config.yaml
num_attention_heads: 6
num_key_value_heads: 3
vocab_size: 1917
positions: "rope"
rope_theta: 100000.0
tie_word_embeddings: false
init: "normal"
init_std_qkv: 0.0349
init_std_up: 0.0349
schedule: "wsd"
decay_fraction: 0.754
doc_mask: false
train_tokens: 1000000000
MLP neurons of a small language model. Each row is named by its layer, matrix (down: output weights) and neuron, and shows model dimensions 48-143. Each number is 128 + 32 x the weight over its row's rms, rounded and kept within 0 to 255. Numbers have three digits each. A neuron's up and down rows have the sign that makes its largest values positive.
Before each neuron's rows, "fires before" lists the tokens most often just after its 100 highest values on Wikipedia text that the model never trained on. A number after a token or word is its count.

fires before: "-" 23, ":" 19, " (" 8, "=" 5, ")\n\n" 4
L8.down367:130133160149155086145108164164133122101115125146094095115143109118107138165116116133126137107077097137096085119091178109186099131121093094141093124176133084061161133140154076166128155066117099093048097125137067078141167100067112168145080105126104156173111119119147111158114164176136151166

fires before: "ed" 21, "iv" 10, "ing" 8, "ions" 7, "ric" 5
L12.down18:115150072114113155181097147089090144176091134115189152122194103097091139126098083105163156147133144154083063114176107122176159130104093100131057109194138156147112147131101119098148163152128139137191145032127112119125105128175084127167096144183102133143090126119081150152196159147148081088

fires before: " |" 45, "." 11, ":" 8, " |\n" 7, ";" 5
L6.down305:077139098154150081132103163087148166150149141061141154184127131114106045118191079105128156107123098091147106164175086104148155096166105165102136096096119075160159088090166179139150122098128112161110152122122157105114110142149120054148155117183116137118103147144096047096121151100121158093

fires before: " " 25, "," 19, " in" 10, " of" 4, " |" 4
L9.down429:146144143141070103094129112139130153117069119076118060141116091159129174102116097142133097117132165122184135108101134096131140099097069118088195129142133169171171098162136161093175198130152138140093111182126216151120145101163153080132108144126128162146129109236111182138126178116135084089

fires before: "oci" 17, "ist" 12, "a" 8, "emb" 7, "ion" 7
L2.down107:129176162115119139132118152094137113082097207180114128155140110133083147149124140130079106073102116115171178108128149084130072163164097168147154164122105100136126094095128072152159100119075095157152109129159084112088085230138128139142184130156066177170115125071107106198145123169117157100

fires before: "ed" 29, "ing" 13, " the" 6, "e" 5, "es" 5, "s" 5
L12.down653:147166170124139093168177109107119028099144112105151110115114141152116111133177117137124109142151105167122106113151098109100061161031129151098090151125158103131129136109193147146124100146149171135141156062144121137110121059153134145197143145083158150139141102120125139157164137114084138092

fires before: " |" 45, "." 11, " |\n" 5, ";" 4
L5.down692:112173163132112091144145096120121101024118149138126110133139119070128127071076092111100104146138158118122125156147115083126164185178068161165143083128138134120169117086124189148187166074132123101150095069129117130098145170190121107145153096173119083140085098147084088103079186158117107082

fires before: "6" 13, "0" 11, "3" 11, "8" 11, "7" 9, "5" 9
L7.down563:123136110149148130155128150138127080146165169126118166155105187133127175131107131124131147119127079161148096167115145139129062109122093128116106123131136106129152153133085096159158115085121160124121076146110145142171080091129097119115153057109090072086166062118180086095139163088173113164

fires before: " |" 41, " (" 10, "'" 7, "." 4, "'," 4
L5.down629:123134107150079137148124145158148137102206102127122085166155155121092091097054096151175162144176155137117117141090143135159179080102104098164120132113163141115105090086134118108123124140065141100147064158136098149112188116095115099167175081105126185146169171070162133102107153168182135069

fires before: " |" 24, "," 13, ";" 7, "." 6, ")" 5, " /" 5
L7.down686:079091161126156156109127090184106148137142102128097090172212158141089130174100163127137138098123126054091125190108115167182143146086110157197083189174094181166115078087156112157108169124079135136141115112097068083137100086098106140099118066121086106122162122167101132096125125091134147155

fires before: "and" 32, "ed" 10, "ound" 10, "ad" 8, "ric" 7
L2.down288:058158066176153135139140145091161117060113089135118152146151141169194165121116136123103099063120081117183126111105069098132163152138121138170168114112141092139096057107140121175184129172192152149090083121136138085108105172080120179089121155137136163142126110150163154166140127148138115152

fires before: " " 28, " A" 19, " H" 17, " G" 15, " P" 5
L9.down163:146124135052126162147095107146124067124147112105158098146126106106114113126166170096157191105122151112172067079176110165124141148136152183093182116137166076051106143143185097153069080078179109122129132126111141112081116052126111147066152093096130094151156134109063202139123136170164106147

fires before: " " 32, " S" 7, " V" 5, "==\n\n" 5, "|" 5, " H" 5
L9.down517:091116143115122129116090052123151137080209148171080110096145098110116140111163158112087166091124132072153040164101120125154143137123164153143142084157135095101134149136127145075071126103144076168139131116100097126134177116133109101105114084113143063127132111119044106096084112117139131092

fires before: " |" 19, "," 15, ";" 15, "." 13, " in" 5
L12.down642:143101071153148184073165123138124127134102127121153173188122137155107149137113136196131147127136100107107132142128104146121174123051094114097119154173181140143148126119135123171149156092076144140146077128102078136163114140119124076147168154144110145137125071110091115192072076153118153182

fires before: "ing" 20, "er" 14, "ed" 6, "th" 5, "s" 5
L12.down354:119196130121123137120074106132094153105128141091137131229131109128150090160148085151117151165097137103169103123135176113133105048129143119115124123154120107157126139089104059108106148144164140187153113044109145179101145170143102128147147179105182131048147071162060152126141184094140110060

fires before: "\n" 21, " |" 19, " |\n" 16, " with" 7, ".\n\n" 5
L12.down140:077146111152118103163090143148152159117132091100143137136149128114076101116191122157113130149180168116100127110092083141148120135207092170110152151082162141135119057195157169202199098125084109139146141176124090073116063088162129159148118177133119118098172130071110131118159096078121136109

fires before: "." 18, "," 16, ")" 7, " million" 5, "0" 5, " |" 5
L7.down673:099101149135146138095148170130139200103110110130091121160156132150167065146076179100146111103112120152158203140165163165132105137101169192164094093101160081168123078059114149126077130148159058156161102077110149101121162108162143178101056124153087133132138095165082160153093142113094098211

fires before: "A" 14, " A" 13, " H" 11, "B" 6, "ai" 5, "m" 5
L10.down502:161145094113093111129156123141096084151122142104145125075078159114113181136182148072096174108169132119162144138150141129102113168113158163135088067122142069098100130060153118099132163125116092171150120141146099141162114127136122121099134103151104143103081059114115143165104098115140151110

fires before: " |" 48, "–" 8, "." 5, ":" 5
L8.down499:118147150158111114093186148125141110133091118128170137098069112112131111093094108182119132154145114144152111123143097117159162153136097104143084113122118145187132102196113124147124151121146093100120106152177094135055120173118177114149179136109124154136123073103108172117132144128128192152

fires before: " as" 16, "ed" 13, "e" 8, " time" 7, " year" 5, "ition" 5
L2.down444:104115096154109138104140106055075097119126185072140143121118121074099166146119108125152075168170126141082088108122090116129139126124083142174121165102139110136157158100135171133142094101132071143189144131119132166091116125081166152167165118118100144132186077120107162123081109153082132137

fires before: " |" 26, "," 11, " by" 4, " |\n" 4, "\n" 4, "0" 4
L5.down305:115101100117207139134127151104128109124113107040141113121078067097128084101126112069083188137106140131175112175091026099222153128121110144126147105106158134196076054105077128132145151171154111133161153131151131152137101137116133152140108156169113122123070060139067142100108131153127152107

fires before: "A" 12, "S" 11, " (" 10, "I" 7, ":" 7, "B" 5
L5.down173:180111137142161098087090161104147150141143158193136129096188154164109153092137138118174166119081103072063116124127141143132073111119161116092123091190133175129136086188149094105139149136143184149098085125154091132134111092100117083128115096195120097085140141166140066127144109104056133149

fires before: "it" 14, "its" 11, "ion" 10, "c" 9, "k" 7, "ited" 5
L5.down92:105096114116112136166162084088141033168170128134118107151157141135117076081155160064154182189145095139083161131152139151123089052103127033102144115135112179094100146087172136171119162144090095110092111110097089187130151101138114126155120121123127130138184074140104111158199151108061142141

fires before: " " 33, "-" 8, "\"" 7, " |" 7, " –" 4, "201" 4
L5.down695:119140102208108111167087116139106097173142218132120163133115129162090057113157162097146107126150173107162154125141115181092117090116173124122137097088147130088179164082121175105113108157128071155188072098146102116154136086140121092156174046086137085140125164146163133149109129109116163149

fires before: " " 46, "," 6, "en" 6, "iet" 5, "ise" 4
L9.down657:089115086184159130124086080085068079125167108102145102146119097130108133141095170122149160134142135091160148102173102157097132119136086069100128202154126104083170089149099117105121133137083137177102148149116142155198119087175101073091064154093109114143148158145138168165150154136099121153

fires before: "ed" 23, "ing" 20, "s" 8, "ro" 4, "y" 4
L12.down677:131136099141149099142185066164141163192088152080138207141191082116066097076151100124174155158115144145159081156128128079121162141126125127092051144118110153157098180123116075085173131139142120111170166069149117125140159179130080148102158136135135102106140160142154163170136139151115179080

fires before: "age" 17, "on" 14, "port" 12, "it" 6, "m" 4, "ia" 4
L6.down574:208106121087151078138091086128157111133153146159139139098182107089124157122128176075127094164103149043105107150134144186143119184154127141115146118162118120164101078147128156124159076131143106064140122130117137152021185151133133125082173121160140060149132108161152114129148121144145189078

fires before: "on" 19, "it" 11, "ission" 8, "and" 5, "cl" 5, "c" 5
L6.down1:149159092111109137148139106098161101108093107058115170188143059179094120064112109102121074172125171170113176094167128120139171113140068148120158108150136121090078134111154184192138131150141064144130147102144174113165126120087111127153121206110134120163169094112148113100172122184121075092

fires before: " |" 46, "," 11, " |\n" 9, "." 6
L5.down161:116142116123141143090169189109201144125182189074147135134137139141158159093085145135119141097144132180120153073147133153106100141096087144152171125156121115095150192106083146094123111157122112144175131104105213124138064140106127124135089083151083118218148150139124154143140159109143049158

fires before: " " 40, "ag" 10, " |" 5, "\n" 4, " (" 4
L8.down83:139093090179111156111105051132114111106090085164121107115127144124142084129149153128142175095137179150139101171102029101117133119118167143132145082151132083106121121141094135112105131162100099157148095140171117096149135105115137161106138159171075103115150174220077116080146127082058141098

fires before: "5" 16, "4" 14, "3" 12, "8" 10, "2" 8
L7.down80:104171136155127118140082131153075119115162099146138118061131156071111124129197115105120110133056121122100146106166139109119132135163123105129107110155134115095111179144160163116124148137152230172149064159116101094092159100169176097127132088149128068081144182162164133173144117109127117119

fires before: "7" 16, "2" 14, "8" 13, "0" 11, "5" 10
L12.down224:077134099132152138126142114151129128052180147104064090105045187135069114097127105157104126121089145058147120129152136112164118079159155111123160145188057082142052185144120080110097125092094197120093089173097142134158134058125179112132142119103148119082107117142166181151174130084168138175

fires before: " |" 33, " |\n" 7, " " 6, "ility" 5, " G" 5, " (" 4
L9.down514:096113117103177137085112135147135088113144158155146132119087087098112189105112131135123120116172110139197144158164103128115109090127122205172181113171146191139133084161079129159114155148163183122153159086060101110104132160103160160128075126089114166184096163078177100192140116150099108144

fires before: "-" 90
L9.down493:148084092124113065146093165110178140164096138066091128169118199105129159122058204192142073114129158116147045164061087108088137074106146105143157124128158141139130082075126154114114120144085101126122074137118084099179145081122104108176137117106146081156104091128131151098173177097142123172

fires before: "on" 18, "it" 12, "ission" 11, "un" 8, "and" 5, "ander" 4
L2.down188:167152157157149078157159096106128127107161150182129076139115140169199167126061136143090038130120154121159076210110140127155129129137166164124124120121101043116136109110185096116134185119126151079152110133108107175044189081106165155166112147077151132125114122158123104143164163186109148143

fires before: "on" 20, "ission" 11, "it" 9, "ents" 6, "en" 6
L2.down672:108121180183150081128161095153158135128157154179101107127139144168154168103143167157161099149137185122206134124167151145149116134139132148124086124121171144188073135041125179183097140116099181064139083128124097100106127167148113156103122170119137131146143128112123106157100183132113152125

fires before: "ing" 25, "ed" 15, "s" 6, "age" 4
L12.down8:111139141102124056168098124104160141123144170095070146091141149078130168145212130163107161183139125143147073130108063101118142148082183114073100172133155104191151083157144078118177158138105135143105117091147129115130111108141121108147161056119120083149154145177163170104102159109080143201

fires before: " |" 29, "." 14, ";" 13
L9.down434:141126072094069138115152131161102083174114097082124148122123123135119065134099117151110148110096115131105143130221187131133120153094126126116088118092157183105104130068153122125134197170098090167151057173189136119099085134103094156180154139129205095080134053156087087131098141106167115108

fires before: "ese" 25, "." 18, " |" 15, "\n" 8, "," 7, "y" 6
L2.down383:094153115159152155080130106137189110126111104139130154129132124166117119088135158141158071124167110110123133171137144125145078195151087096135051067104122084136182180116084096157138101144110143087145194157120080159123096187143124098151145150143076118158109119074160137115139193132109126157

fires before: " |" 30, "ed" 7, ":" 7, "\n" 6, "al" 4, "." 4
L8.down673:120140119109148119091114106173134129164101123092097144175083156141129137132115123148118091139131146171186124192139119074154160056126139117126131143126111171125124126151126154132146104093095124141151070116065103129144162104108122117133097142100104115111157088114145053105130101116158109140

fires before: "and" 26, "ze" 8, "ad" 7, "ound" 7, "at" 6, " L" 5
L10.down525:187143100170103142126145186077103138174096137112195159125170130120172158179122116161152109133137061094170174135090113160140120171137140108109115138116127080163122120097096142155162082150172148100139066129155111144159122090151096152105101196055214144093117120118133080168144095118163140131

fires before: "ed" 15, "ment" 13, "ated" 10, "il" 7, "ing" 6
L2.down608:126169196077134134101124055123203098153108121135113090147160065100098103075131085148102086092140101141111111137137166164170119152124145121121149112087087068111133139090108167086166073130106092155085146157133140089121097136136138122189112138096133193069136097187115083193139153157073137118

fires before: "–" 28, " |" 18, "21" 5, "9" 4
L7.down433:155137159085139097139113160157134131095103086093179175135108159090129101093114117107140186129104212114148113089136129117095094158105116097132161150068131157148120083105111125148104118137120105114117163159097207145088134161107165164118092086169115102140106095108144160080161085140132202108

fires before: " |" 38, "," 17, "." 5, "°N" 5, " |\n" 4
L6.down267:120089144186152122114110125125158186151150122148141134115076032110135192070127148155088170113112085190173150142103139086162079149131162137142152160113126199119121135139046156163171089121131127088129148078070150136185124081117122137123077126157065134168146126068124100138141148101128108124

fires before: "2" 18, "0" 14, "4" 12, "3" 9, "5" 7
L2.down381:094167139112153100129078171136124123129154159128090109101082106134078078149134099151147123094073107156166130174114114117138127086138139160119168100146112151095124138146150133102155139109112079117075106135135125147107082174188158117060167132094164151095102183143175142154165125101105134123

fires before: " " 37, " |" 28, " –" 12, " |\n" 6, " A" 4, " H" 4
L8.down420:117078140138182133127073146096127109143137136144099134141129126139138090079145090130125180132091067127117182082153102113149078138086118094145117139121146084139160083184076056091156105072129135149126164140114102147068115140105110126121169113178140121141107137093127123091089101181140112134